Weights of a small GPT-style language model, trained from scratch on English Wikipedia.
Size: width 576, 9 heads of 96 (3 for keys and values), vocabulary 32000.
Architecture: RMSNorm before each block, rotary positions, biases on query, key and value.
Training: a variant of Adam for these matrices, 530M tokens, 17594 steps.
MLP neurons of a small language model. Each row is named by its layer, matrix (down: output weights) and neuron, and shows model dimensions 208-335. Each number is 128 + 32 x the weight over its row's rms, rounded and kept within 0 to 255. Numbers have three digits each. A neuron's up and down rows have the sign that makes its largest values positive.
A block is one neuron, or neurons of one layer that tend to fire together. Before each block is what it responds to, as a language model described it from the Wikipedia text at the highest values.

Post-event prepositions. Prepositions right after death, injury or event phrases in biographies and histories (died in, killed in, hit by); also ordinal "th" in 105th Brigade, 16th century.
L5.down358:022098139167095141118068134145097143114122137124083108158104133185072144139122206132121105122134089159163127170088160128064171118174080119094131154090114113083190166143122115070159122122093202111115104144143157073060098155114144132183097109125161073089103117151189085107098139155138129171065127114139124148130110140131152063111092115162091136125123127164138127088170134126135177099152
L5.down667:087103142117130094112083112116110142187134080150151185061125105135088123130117115175171113166166149178156082180115194067114089146129132087169153149102175138146120098169119130115135171090127125095130185119122143095112152151143195161157118107173195115130108129102172106174161132124121153170109103125158169168128188153144138172094170096168173132184121163083138099127126154091043109109122
L5.down991:176120142161142128171085174129161122139149145111107087101108172171120147137125097099139119117144125108108139116133139073157137128159155124195153149149116140117116118056188155138095098107132163124147161174142135146114054167134158144092188192174151155118095077140236098163153059093139144174191159104129162053103152131103173139048178175110097102155129140137159144138123072096121129127107
L5.down1025:162152103126107137101105104067123057135075052175116150149135138055080101133142207099085100205106080123118131162062205128095137154146139078151129089142122140153142062182126069142151184141181152112097043192159134126122136176200159067139098108084110194131087148139130166103047117147154112131126127079235192125135133109126138172134151113066118188115135134202128086085170167089160125171138
L5.down1710:060079125115121109119122119129163232143126101096090110126192135129119121096130131074158132042096123106116086084183145103114142107082117135131098110133153127107135143108154159105115101132099105120157144127040110181115130122120117151148099213175090112085106076102093073136136113110071118130138100126161161078132146125131104132111170059132113111152160092129117149142119158123131110162134
L5.down1743:053084105118060118151115143140162113131096174141096145179159148100104108101103146101158079150175127082081059102151143119119086178155081129131168215134091149191141129038135163112090107111156109132175183109125137127064180149114127128070173120169122145165125113159143078116103128129134145108156153091150169154157137149105212130094183114121119087110115136147097119139125098094204147147129
L5.down2068:165174106175124169134152086173120122085145119096164129055147148111117123073120183114130116145130158134071126123125149122136097119120189081156219126170108134100156110051113079163143109137231135094122140160138068087130098109118143172175174101050149134180117121179122120102151156090139131158089086099200055139105183147154074160134159081111131119153094087165145159128116116146076060094070
L5.down2092:162136120148128172031110149136149152123134147136134112148101145121126184098146092110142148156125148046104131126142099091157172077125168142116082103194148101103097093071153146174160165103136091068182131139104154142145177139114176154142108167125134137173148131142155164144093162114110142171038137115120139108103176106186119105081144134096102150131136160077090146152084177149156100132131

Post-noun participle modifiers. Past participles and adjectives that begin a reduced relative clause right after a noun, such as named, known (for/as), designed by, called.
L4.down34:095153131127071121145149140183101090160110111078171122117116127122148145167147146134177122142110143168095053113105148152142089122126085157112157077217136179099100112113180122096091109136081114144091128169107164155137228115091100106113098099110136134105150122142103149115104118165107178054145140124118096137064146247105141140128139120132145097180131165122146138115124092122136160150087
L4.down239:120103162096100098155098170132070085153156124137055105122156117101174139146143052166137086130140146057178117075125184109089068101107103120152089163099129194169103115095188115088122119098140137169121142087068106123113094131148125139142079117110135162133082153131115183124140108116145114140159116096162104173081104150087147123180132197154147137125077155156109188135125164110167119158148
L4.down417:053110105164160148113140105167104078108154115117157085101161183129131130143139154117136130177128102099125172141172107166161203159093105098117181120133172151057102066193124140140090121137140173120165099122200156073118173133104114146153119105120135156111133156102139117133077117167118067129140105111115118125145136119128188086119065098170140172130171143122139124179036080164165146096147
L4.down604:085185120139084149104123109141096178106162196148121108150126115072125109165083136129134120159130086128179097119093164123128137091119134182125183146102152170168114147054147135138118130149051155132146153147126109099129117161138115045083139144175123148171138175129093133133165063110185186159135168122141101130193090142076125186143160103137112098151091141151139126109136110149133115135046
L4.down824:129182218077162087175159142109164106126110085070128109082125106057097106137133124147157137093147161164140159117084129141138150112159118079104113108167154169124126141191247136053130124117104148117112136140122123133113086121100156110054116076104155117142133192135090136162194109133138108155126114109085101160099154124121088137132115090110078062150122151124160133145206152182147137121125
L4.down828:052200144114129118117147084212099149067117133060199131129124172152131133124167153158122043145097113075136108091063124132109106134102141102173097083139164110145072173148158110116131111192097095140141157174142154113121085168140151180137132184125122184123129178095120080146172100101070153092148164099105093096093112193105133114119123133127159107119212058138188116140141098099125110195201
L4.down1829:120106124138098085140181112147119125133109129108118115101126149082140162104120124152109070163117151091153134172204142135069153115128097163089070119179123090130125140255181126132161134139137197081138095145125112157105151106169137188110121182146153124139100160105169048115081090157096084095070090097126156092153138166165195096074128120057117114088174160125100118079194165153168100138136
L4.down2215:214105136170101120137191132099096149121082158102092142114092102153116175079089076084100159116132180153108141139135139132162142109161134115097170047184179126058129080123111147115071135196081138107140079181122181121142111098094131127134111113141081106126188121080078105164151165141108095161141180084111138145146161129156162085115084103169048139133140067105162100058107136079138142164152

Passive past participles. Past participles in passive or reduced relative clauses, usually followed by by/to/in/of (made by, used to, composed of); occasionally nouns or units like km, m.
L6.down552:119141118137087173099074124080121204131141138085117115113123094091126166096153116132145118146131149115160157110149147133167128125164084115131137215154156135148165154000171093122131071140093049131143120122100113134160121188118107112166088194114119091136126182108125184081159093180089160140162098198184137157175106135131144082133179142068140119102112167125117156133130138091111172130123

Military service phrasing. Function words and nouns inside phrases about military rank or service in biographies, e.g. rank of, served as, discharge from, duty as.
L6.down576:102167099170135058130069148126073132150185118092153116145202089165144142121156141101145088134115162085129067119113058126115128070121145115171092163100138141120179159105107152082084102159064122118146073171127093142123128110210128149156080178183165121091142122135159092115116147060141159110069156087139109108130110135133121189100090160146092104131136125091161152135162106133165078126149